python train.py --num_key_value_heads=1 --hidden_act="swiglu" --norm_place="pre" --positions="rope" --bias="none" --init="trunc" --init_std_o=0.0 --beta1=0.9 --max_grad_norm=2.0 --final_lr_fraction=0.0 --train_tokens=165400000
MLP neurons of a small language model. Each row is named by its layer, matrix (gate and up: input weights) and neuron, and shows model dimensions 32-127. Each number is 500 + 25 x the weight over its row's rms, rounded and kept within 0 to 999. Numbers have three digits each. A neuron's up and down rows have the sign that makes its largest values positive.
A block is one neuron, or neurons of one layer that tend to fire together. After each block is what it responds to, as a language model described it from the Wikipedia text at the highest values.

L11.gate1:471495494466540480495490505538476508518520516495492499486546525480467510535512495555495550456487558525518490508456503505473420475498491528508472483520526481525527513475445499466506500493532486460501473500521527518532512462529483491499520481494538505516468507519491521519478524477541524482
L11.up1:537504505480521516530495507486525479480493547538536463517487471572512493511458478511538474512518512485495527495535531520513500525479462516515512522531483506540481490465487514528478472510477525500480483490476480539482477456474497503527479488428462496455471501473511475478503498431485518470
L11.gate14:544531469507450477513514516471467458516509509517496484498491509505507494477513563515519510463510504524516512506493523497489508528480481544524500498504549509464493499491525472500505523483485507449534513543562479463521513468517518492519550466522530543474460457539469480459497497485511505521
L11.up14:583515472520489504453458504493493511506517488503483496485491450525509479502495512542495560462480489537525526481503498476500526537469489524498471477484492491470475520538512464534463515480463497482535508483527512491534521515528506521480505490526489526512471517502523499475473509527505537510
L11.gate55:527483490534520489558495517495464502506483476532514501505511507509471487463463491504527479503469497515504493520500516439442550505497554532530543493505463462492493512489527509504476459507494508503530527499478498510509483510533459529525491509517440511486477476474519491472502523509515459507
L11.up55:496481497502529445502498562555493484528492489513476499515497531523516506522491531537509462506528528513484511530522494498490517463450479508464511522514450518460491531534506495523506512507549491514519487474514474524544496549535473475521469482505468502506505463520512514510533522512508574525
L11.gate59:497475485535501518535500544530474466507486524502469508502506520493482500458486488521551489512533513498525530503459470506507488472483482554521465519511522505507481488506453521445491522538536474474546453489494507528523485516501496524470533531520495506470511485450493530462527519458502535513
L11.up59:483524490554554475494478501547475470509498488494525495502484504525519545509497470534569474506552506470490540495507462506504497498483514516505467482477510473467483546547492466437500488541495497497554480457500502528521515529471485513430480525475458481506505494498514513514473479482509555516
L11.gate69:480500488524487563496506497486450472453478513468434524493493514478484486516495526529503471455526487526460509505506540473490504499473506520540550480455493458502518458466457553535501499483519523494518467523507499466526496491504514436477469479476494480494532554522504476519507499479527454516
L11.up69:490483481534523488511507520506456496483475504487497537488466493495507464500502516500508473469463483484447548527514484474503480502465510521497521507465501430501494458544485494531503468482479514463522492534483507462510514492500499499495442493488450447518481539540524499465522496520469450541
L11.gate71:496460498484482497538507500499480454529486507481487550500480482489505489467517481480464493509528492530455500504518490526496546463499519531554502511491506488487499461466527531502489478510524468467502496475518475505528451520555515454511519486542494480510467484422498515429498487518489476542
L11.up71:476475499512529486489479495481463442515506517539471520472484465513485479497550451443499516512488495537512529487479483493464525494473457518505506547482498485493490475471534507538500452509511494496521475507512514517539536497513496484488495516477468468519478470484499504486485483546506494513
L11.gate109:444557482544520476543487513518436492487474507524485521473451502491474484485504516515482487485485503508512504500518486501512507505459495499505502554510544523509489511490494538462502521532556485520528454478519497518516461517473504474485538513532491503486476459480557459486489523489518516483
L11.up109:521444505494443562480472526538473524530485451483491526483545536543545473522499529489486508512492489513514546516506509506486531525477549497494494494492491426520473480502471514494519534509471457469480478510557505496510505457527518479524484478538478489482505542460485507474524523535490524501
L11.gate156:488468541491473504521483507510511503518470474555508529485493520509512499485487515541455514433484469518452498490479498504503468527501476530469458496489475516533466489466496518491486477500538463505512495512513516490461460497478443523505539472508505454514510474533503466474498534536485501503
L11.up156:478493554538488557523509537514509513492472518522479478510476525441497493504455527485518467518499506525461477501514481509483488451503492529545485495516461456547482509474509497526502546475490521460537482483504503475479451466486518511487522533516489480547484508529531499527502515489508499481
L11.gate202:535523528490540462512487523484454514542537495508441510528522454487488505487479481556491504469504487526480488511489501484494478478502508476515498471527540500484483533430508469458476530491509483461529474497537477512556491493534511490502507491494497528513500510481491460480506504494507495526
L11.up202:490434472493498519553507495522465498511480484494466490497497493492450513458445508494501484509494490543496533456507496524495507495483509549471484491514472488558533501483516469490505476517482457503453527501470482509495500532481457514501487503526512510556487505535487493515482449487490531484
L11.gate218:502501494524500473470479508522490462518496482493509519522475481535521539545519501549489554457498491510554485499529465517565476515520482525487479470468518514511513476484481520460475479508477522509552474519497478510489480564522507432500485540474487504524520471500523505486536516478521495487
L11.up218:480521514512477473516509532516496474510488467507472497482498514505499506529498494532502487479468470561476532506512470491529464460489538565494464521509559491509437464494472509486490515499517459462503467499483458506482500546531527489481509506483445515513556505472505475465493483547487471531
L11.gate245:497501516529507485533492520523476485485516480551477514485511506486491522519494482503512508468458483562533471508517511481489463484472501539491464502553513500526478485492500492462511498513480510448514446539529511528500447482588497520470475492474483509524487476490490465474500562514522487463
L11.up245:488473546485480503513496490504463478504511523519496532504523523467484511510488528473498527484522481496457481500518465525489488533510485519523482530515454517518470520523509508468521524503493467517502457529524519463443493481507525515536486506503541443539476485519517491540487521426508508526
L11.gate255:544511535509497491488522511517445474484513476523494490467518506497528475492504536524466522448505517514446497528509482491532510500459534531516530486498517510516470499481521482512476508472527496474502491519515494496475455503514518437561507488522459467477528520526457525495540473518496478513
L11.up255:479443543436514482485521503546502489482496526494509496478497494541477552478479471438516530464488430543524493489538464476493520527490480482459464515533525517513462482543526514513509481481461492532489500515505525500528499486513483548478504484531479488496469500529504493474488519496498509472
L11.gate347:547538497507502537519497515504483497508482513509474531524500498521487516507552508478466428517518519493528429467529499488485523482450488486475471519446497516538486521463519532494559527493542498508482492476538487517508478532524515485486504497479500536515498517463544485502520512493516471505
L11.up347:509544468504538563533498466516472492450508487523481544532516484462526478500501456534481451488491519510512512517503502480504521523497505460485505472486547512547493498479510513524543487534502520538509519484508504499523479465563515456482475488464463509502527478500490487449514528488539507504
L11.gate407:511547468520471472541539521474446522504460491485534485517454488508522467498501471566486459545523483461510514511508475487475497522497465480505497517522523521515516495494529507503470531517491489523519516501528562530468485472492502512493545501478484503457438503496507514499501537500495529526
L11.up407:500464465508496486464506517512485528496534479508523559526508508502494427458499494539492507523495530490484512459523459512497532542509537501554512484514493471473482465514512484473465473527508489513501493478469473501481506493503515461506460517495499522461474517517496514501533491544496445540
L11.gate415:519554484568526498529496492522495464526468518541493483487485496513489493516493464508513498488499487544537508455517514516479500476443468508555476538510482513491478525478476483502493547524521490472502446524547505478491520503479500563467465503474494555483470511456511467520489521569507539505
L11.up415:508480475526487494474483494465533546527524495452494459532470520502541525447492517490499501514456488505517489508496522488496524457476496503541467471486518517500520513477473465448458484494470512498532496484544523556538479500474489495469559465481514501461511521510502475463485488537536524502
L11.gate421:555505529508503507521478498536458485503491520530469502521493487547522506524481485476517527470467516571546495503516475447484476506477484473498489493498509494508478484503458479443540505487514485486530522462545497504516478486532509501478500504524482472512490502469540488490484521530493526528
L11.up421:475524531565470490481529473524479476508497513503473526483525492539513493540505499486497501529498506576520506477518504462537514514528526467497473508521515532475478498507487473470506496471496527474517500508515473507498489534496514456477528439506449499498479481511530541533496504540513520496
Description: First word after was, is or became, such as one, third, most, not, or named; also a wiki table's opening pipe after a heading.

L2.gate18:460448512494497466481499482504500510506494469543537481475498482508491539491480495488465510498485496496464486485487546526517471527498522523542505473529439470501467540501531534508507527526466461484531468463504499519497490494469529433476468497456486508528529492532479533491482467506519519474
L2.up18:459473558498515492487536494481430525492511524524503517496544501493542506512497477506495480510496510500448438490509544466504470515505487506537560473462482534493492516458518513526530507532534501493533477493482516489488475476498514450503535478492518537575527460528460508502485504499482483486
L2.gate217:489475485536505512459525504476512540514511485508493461508507448503505513535476456490509549545510480505499500459449521520541483464493479488465496514469491499505494488518485519538545494486466510504503533498493539553513536477449532489512503532471481482531515471509531486543490501510510455509
L2.up217:534482519525494495496561494490520508495507524470483495521518497462505545499544495492473514520524487478494475488454488489513488454502491498505518481459478489522509476502505503481547515505503516408464528518523547524497491493481531485511515518531516509510502453529502498506520492477469457501
L2.gate329:490485433506475475520502482511547511533479540491535508493539497490473514482487548551459504461494517491516454486490496532491545549516564515532475490481469524490513506499510538482494506556521479476537478477532530493465490499506471479505583505493533475509499476505476485516491527502529472535
L2.up329:530521483495461458507484502492515523540478488517516487495516481498527521487492503525477503481512504483483479503475535510538563572500566476510509459516501510505496521530488478511492496547479485500482482508494536507540518498466483465500541516470490480512525511533530484498467486488498478511
L2.gate405:471491551507502497524534477510536531495512519460512524512489474488467519500534512465505501515519540522517442510497506494527481491475504494508562466494474516452534540509512522464499491544488498511522499526497513473496442518496526468516487500485584532486524468501482471486530520462519502510
L2.up405:476527522501507508484512495504522510531503476507499518513456447533440496529500534472489519487479490518500482497481485503541473478477520479487521462478521486450525545518491511493501512508490491549532493476493511504504506539448532451490449522438538506496517458527512502494479499485510506513
Description: Relative who after a named person (often after a comma), subject they, and nouns like people or players; also still, then, finally.

L2.gate38:485484502463486451468516513452503502455472534514524516510509514454465513477457508494488548520470547507512472478507546536496478467520522528529464485456487532510507494491506475482507468530477513504510505535423509537528502490506518487431480501450527513483511490477518491500529508508509519492
L2.up38:474468554503478499486503513481492478479532543490508515514507503486530504538495499523504501543481495486556481506519571513513492503511501515540475466454499502495484451477468499509513488491492537500455493513518481534554486503516535485500492495494479540509528500478486465481546525492499487430
L2.gate143:489490450491489491503535494481516469476520505528549548484473466499480488538456462487526506481486516470545543509547519504490516513552497524483480508525494471468482464513500467506474461522480506480540518499473501516501521514515516510521457521544504499481466487495486527509487492518514516472
L2.up143:487454532503504549491529474474486500474505551476496522507514489498530478494494541484498500509508550505497465526471535456476486483506458569502505493487495493515533505485486497473492493545524472508515485496435496481481481493500532512511506485536548535502502465500521475481504491442527481474
L2.gate283:520451499480512444514488535492487472507509495495505514511475459494486518556549481503533525507492518502553518468568483485504465517531504518512489516535506508508516479490467532482486491516508473493520543504504526476494484496521468540516482481500530491481534446518485481475522503515505483479
L2.up283:528446432519495535513558489473492482500497488453491525500537512505481488503460471550503522479497527470516580520498509529522518541482528493545495540505500548529508537508517516494482510526479451472490494477465497462505513474497459499499488477486507509500466522483485508498492479472479485487
L2.gate435:473461515489479465482516507517478533534498483455507473486503526481500564510457486548482499500469519532493476497495464508508511469532509570482482519471541530556503503463470505501534475548491512514510501489462475508517506558491533511475525478473535478487529523471494477506479499476508518445
L2.up435:522468497424512488475531504509487539523491500470492524511539521484554553491457461523469518472474523498483495507482505503462500506480493529514477464447518517498452542495479452510494496519489518514497509471510510502538516505510518520489506494469520492517525545494490484504502475487535508446
Description: Newline tokens that close a prose paragraph, usually right after a sentence-final period, before a blank line, heading or new paragraph.

L11.gate8:503499497524501472473500493501503465512476494491488515533498464462480498483535501516560461564486448539502474470520510501518521491482509502516495505503508506499501465482512492528545500480479520498523510478500422495511507511515477509493500498448453553524504526493501482461475469539550476528
L11.up8:489503488484459526473501496449524474510492500499525529516500480461518459490483498463493472506530508501492471476531513525473553476519536509532525529495462489528487485495474526479500486486492511470493476418486495473490513544509486449476508501513490512476535475494491497530513464538502510501
L11.gate62:510481517512471513484537526523446466506523521487459527521473556459542513513534485524535503548507468543535485496517506465494495527484525509554497554497504485505470516479511501489521468475567501455475485498486514478510501508464519491494530511489515496487493513520516483518510483517465519525
L11.up62:550530499526447520457519509513430497497504510545488520543509496491515487524510466493528490516503485497499500505469512507498524488489499496507516518484529480505484516488495524511522486474485543488457516501484519479512546506483511433483514495450535488452512520463507509495501464510483495462
L11.gate96:450521503496473535471519522494515519489508479457515503510482456531465519520532521485509514529504530535479496508528531518454487493503467492513506486514481510457511504490526558506575495456519477522524503497506555468509451480496537498447501524489519501555497497506487497534487481450525534499
L11.up96:531483493480517492487478531536489488492522495504493511519501513497469484554509511494499506474507538530527506447485457511487523500443454511530497475529495492446523486479526546504496543460509466489503491529496543464523495484502573476509544530487521513546454489518490493520486491508479501480
L11.gate97:503498462498520526499501504468450479543533572473491527496467487505481516503481510505504526508487506531504520464469491494502493523511482503529471533496550518474494520463501515524535499468535515475525456521532537506539452518515500487502545485481529482516493497502527444532491523444544525476
L11.up97:479493491506457498503524535551512505477502491524481467529512499527531480514531515571493508528476512516531463521517509489503488508537527493510521446483483489543519511514489536503484549476519542501527483485520485485536524499519527519459510509429492545520504511471502508499467513506457535519
L11.gate124:482517461469479495524511472490495535511519573479514518501514517458508538503501502501481446542459487556523481515513553515474517485488500508529538511484514519486507561478504498487508545473514491491530512509506521476495517519500493466468479471510501525536532499486490508524499503523502486512
L11.up124:514474437457483490485464471461541532479505541492500519505484494421482560491522520509503450487459458518563480496490552493477509491496496494525502480497478498526520546459499485486504485524522485505504501494536512530492508509501483482491457454519492509526556490500469504500478516518523466473
L11.gate134:519461509508447524552522495451451518507523491533468497505485519499537480466506484490478462485497462533511496508491520475497451494501526489519507523480534530509517529468444499521536525480482498520560476504563486421499491514497502493511485487508524535490524551508493482526507543527513502514
L11.up134:519487531559512492477545543482487533504501535498502495499481538538504452460496493523518492523496448506493488493533503456485497549536512494512487472513529522512527501468550440518520506481502469533482495522459554465552546525463515508473492502538493501526508507512506509519488475482500500479
L11.gate181:449533490544480547477486510477518535529507516480492477551491489507477542529505519517461498510474506531536511540469534496515520455534544503499503492492480506488524498495476497500525489497470499483479491490548493484491499541509514471493552474515500491534526466508516521489448478461477502491
L11.up181:482474540481478511501500539527468504556523537422483504486494504508492529515496488476524510475516520515490520509497463501511503511479511490498487505502512504521506543511440469474470541493467464482507445511531519486476467459514515474535547531520564482506492490510451517486505512468513501466
L11.gate188:458528480536521495481499515524494528520508479498481483510511486508494467495523533498536531480480493531552436495516522479480531506479481463482488517465512512494512520528503527491512508548505517506495467506535528515500482524481506507466517483530492525552516458502485449500530536500530522518
L11.up188:522523484500556547520508494489534439506497442518519519513487488503505461533499491536500513526490485512491529479500451493510502527492528512484461493548521475520519495507511497523468470486471541499501453512480489504505512474507522527474516528529515463490509555471480538502497519542491497547
L11.gate206:469509498509487513511485543487531505530501514480473514508474499494516498464536459469473481513444511513509484466509483482513498523494480499504484538520471480535514481470475538482516536495474530441462505468474517483489489506515518477494465514492489499524508498493496452452499454507491507514
L11.up206:501472506442506521519467530470507524513555523508515486529485526493517487486516479472436503494472543517504478534521457473558513482537512503483471489509520546486496513498497512528502516469511532507499475494516446492531498511514522515526478447483514437514497498530500479528496499544511526482
L11.gate229:501500476477492465470491507506488517516541495470475485504456476533474506523502494534522530456469502524562550492522479498515475515518488521561525454507490521473494491503480566470482546521508538516492525508545551486539514457474516455486540494475507490501496539506480504518497504484499462529
L11.up229:452485484473504458490489524455489486495494519494466518483492507549499467491554521520543481486477539515486509474512504492516488543485538486506494452481535474528497466488492453480484482516453468518493474475492519472529491498501532496513478501511529502491507473479449514507514490513524470529
L11.gate243:479513495559476497463480473446502501552479451496489539479508484492495484539540495530471522503494510523452479490523498463525514517469465481491504516490487539470544526489462559505515498463529529505554499475502518500483522542488472497521498470476490541465502490449522515514521491506510543540
L11.up243:509508482481483500471505509465495514472519517475515506504517480508522522506516483474467505534493515506517505520495515455472522535487517468477533524459485493485500471538515517504535496516465507484495517494469494493508536508504510438449468496450516479497498456451521499487552470513453503500
L11.gate267:500518469505512522483492517481506513499533526514487562511509489500508468523498520448512546548475513483530495542494494506498483455535448468467515504442486524493487495497516536520563483484505524495509508460476438508491492500475517521482533505482526510548501483503521465529507494511527500535
L11.up267:508503526508520487487502503506528468498498518498498521482495496456495511478507561540529512501512495500511475533538511535491536497478525485473510486516514472475447535515459506505511519487482513452518512524518494471480472534440555531512514541514468516491515490511508492485547520512548537480
L11.gate322:512520508541490515537512495512489479519503498536493544498460490528503523538511457497532417537482498528492484525544512455495524492465541493479530517485523539497485512496499483474517480468494484513496495490494509513475492528491479474515498530466514546485499544466489474505538471488505462524
L11.up322:512476506488508497447493499483542502486452533501547549520510484523507479523516485513539527504501552467470470488509518468466506536538515542535509513505495495469498498513466508527515483496482516534484545422463508495545546527531530442519446517481477498483532508481489515502519510506530474458
L11.gate333:504520436457467453493492505518502506498491470478535459535481453515490490490527486512467506512519501496511516550450488494497498481527488517490529538512504538498544518533494503508520516502512508527533491488460507561536479498510528487474556516484506496526499471458507469489468526504534489481
L11.up333:495539475492451502472492472457498502494502516469498491485515504547536502542571477526508497497543530528506484510484478485547492491499506460522522515436488533447490487495529520516524528522514551487523496490521496474506484522543563493521522500476534493507478510490515523534464534490518491482
L11.gate345:465510481534505530534516513510519487490527488488494482520446479511481496523502515571525498503503557486511503517463492466491521491472508470479443552512509525517558456482517493469529506487492503477473486474494486462535501468513515536502540520502483480501466522456541483539520501487450461509
L11.up345:505523485473507520466507480460499488496512536536508507512467472460485534527447501515498545499516434535487497504493511518539506480516488555479522501474467478492481475467493534500513462512488514460528445457483485504508515504536486464499490499512489508519459520486499497507536490483504465474
L11.gate412:542537498503489494498503472506494514515550548507495521495502513493531479508466507550478518526529514503497503485475465471469483512517454491462507490525575521455514500489470497487515502489534504501524468474473466464485517527474504499520533471516469525526483493514496454528498508493466507469
L11.up412:493510563521473488533457498549514486469524472553456492498475493574553493550513500506537542500487534480499499511507492490481484484470513469467496490501539504510499482518503526513538544515489528468542450553482466482446514487535523513510492497480457523476523503498461498475521488482467488461
Description: Second newline of a blank line in Wikipedia text, right before a new section heading, table row, paragraph or article title.

L2.gate11:517518515500503494500555526484493542493500492466504516531502524454519499492477456510477480517513489469481491549477521474477528502497500481494482487506474550513488508501510533548520546513492482497415512506478510483501498497478499502487495506508481494524516536482544503516519498526499503510
L2.up11:483478488472496526500510429523542509521504534493490507476526524525485522531504531532473523465493539494457469481464506530483500490494474530472498488524546496535515531484462479465532522462524506511478489497474510501467516506494517508503518530492481530503523471530501496488435515510502417582
L2.gate25:437489517523506483501506506498467518549476536470463500457447508497498494460498515529523506472560511537494497478490489507495498524515521514543518491534464510507491503471460482492512494502519502537502517529458531487477452508506471527487525466480473523478527520505490505510500477512512527523
L2.up25:475549534500541451505513518505483518557499473465467510479446485472473485485486506488497544453515460509487522507468451505497498522507467471529501445502503495504475508513490473492492505524502499525523485489507537491493492491481507480486499529460476485465538498537506545551469485514527558513
L2.gate276:477524492494482461479495482437542534524509533499487476524479471502526530490473474491486530524494488503485496512458505496508506492520492492469492518492476552533478517494503482523455479492469460512473529496490497474514528484497484508458517547455511556537482525522495498475530481472520497487
L2.up276:494521441479501477507505479489503526538468518482511503520510478535566499491501475466494512493532492512494509513467480475487452514527546534497519536530486522509496534511493480470466500496525470471471545552517502455517492528543522539478500504507484516496484486494462488545547532479523492464
L2.gate369:484504475502481490461537495514527539536493527488542453493471463510503521486469493483508510471490471489449489496473520509499472541518466532480465498527486519506511533524468522490502500496515474482534539475473507571511497488480544502475567532490515487507487490492503508461459507532511466468
L2.up369:498474492492469522515554477520519486494457559470501477523495529497521535460512491468494491465512504509492453491462506487484475537537485515502459494503484490486533505511484499485512505531539494437520511497485511522484482461499537525518559473538518490522491459505474520474478491490495442475
Description: Noun-phrase head nouns, often plural groups of people (players, people, police), plus word-final suffixes like -ers, -ations, -ions, -ties.

L10.gate245:499489476480509481476474545493523518483455486472514474462490501522504498550506494490482492448483489544486509547457523518518517494522506511499531507488531506515538485455478505450501492534471536498504510520490471516478516512511482524506527499548533471479513469480520488491476493494512509477
L10.up245:527479479501455471514528461470470488528512527530517475522456509485512466489522507495507517503546503496520474478516489512500512489515481487507570514519469535511461514529512503520461530495512495473520475504485510485527481491499553452498503531444508542507504471504466496502467545494498468511
Description: Fires on the last token of plural nouns, often suffixes like -s or -ities or whole words like men, groups, parties, mostly groups of people or units.

L10.gate131:488491503500478483532486565525508528459511477544460493519477526501470533486472478491484507451491476512492475477474530506479503480549507522509499562536526536479509514510480493455519541481513491497493502533521525472463488468508504521491474515490473478480487454501472494484461511511511500473
L10.up131:482466496526460461517495532505457523503502496519457511523490499504501485496532494487467492473499504528492496514495506508499493508507500509509485503509530548498521499464493463475487491514529506511472435537541531484485514479536486471521507511495490477491489474526508505483458483490506499481
Description: Forms of be and have (is, was, are, were, been) right after a long subject noun phrase; also word-initial "th" pieces as in thing, thriller, threshold.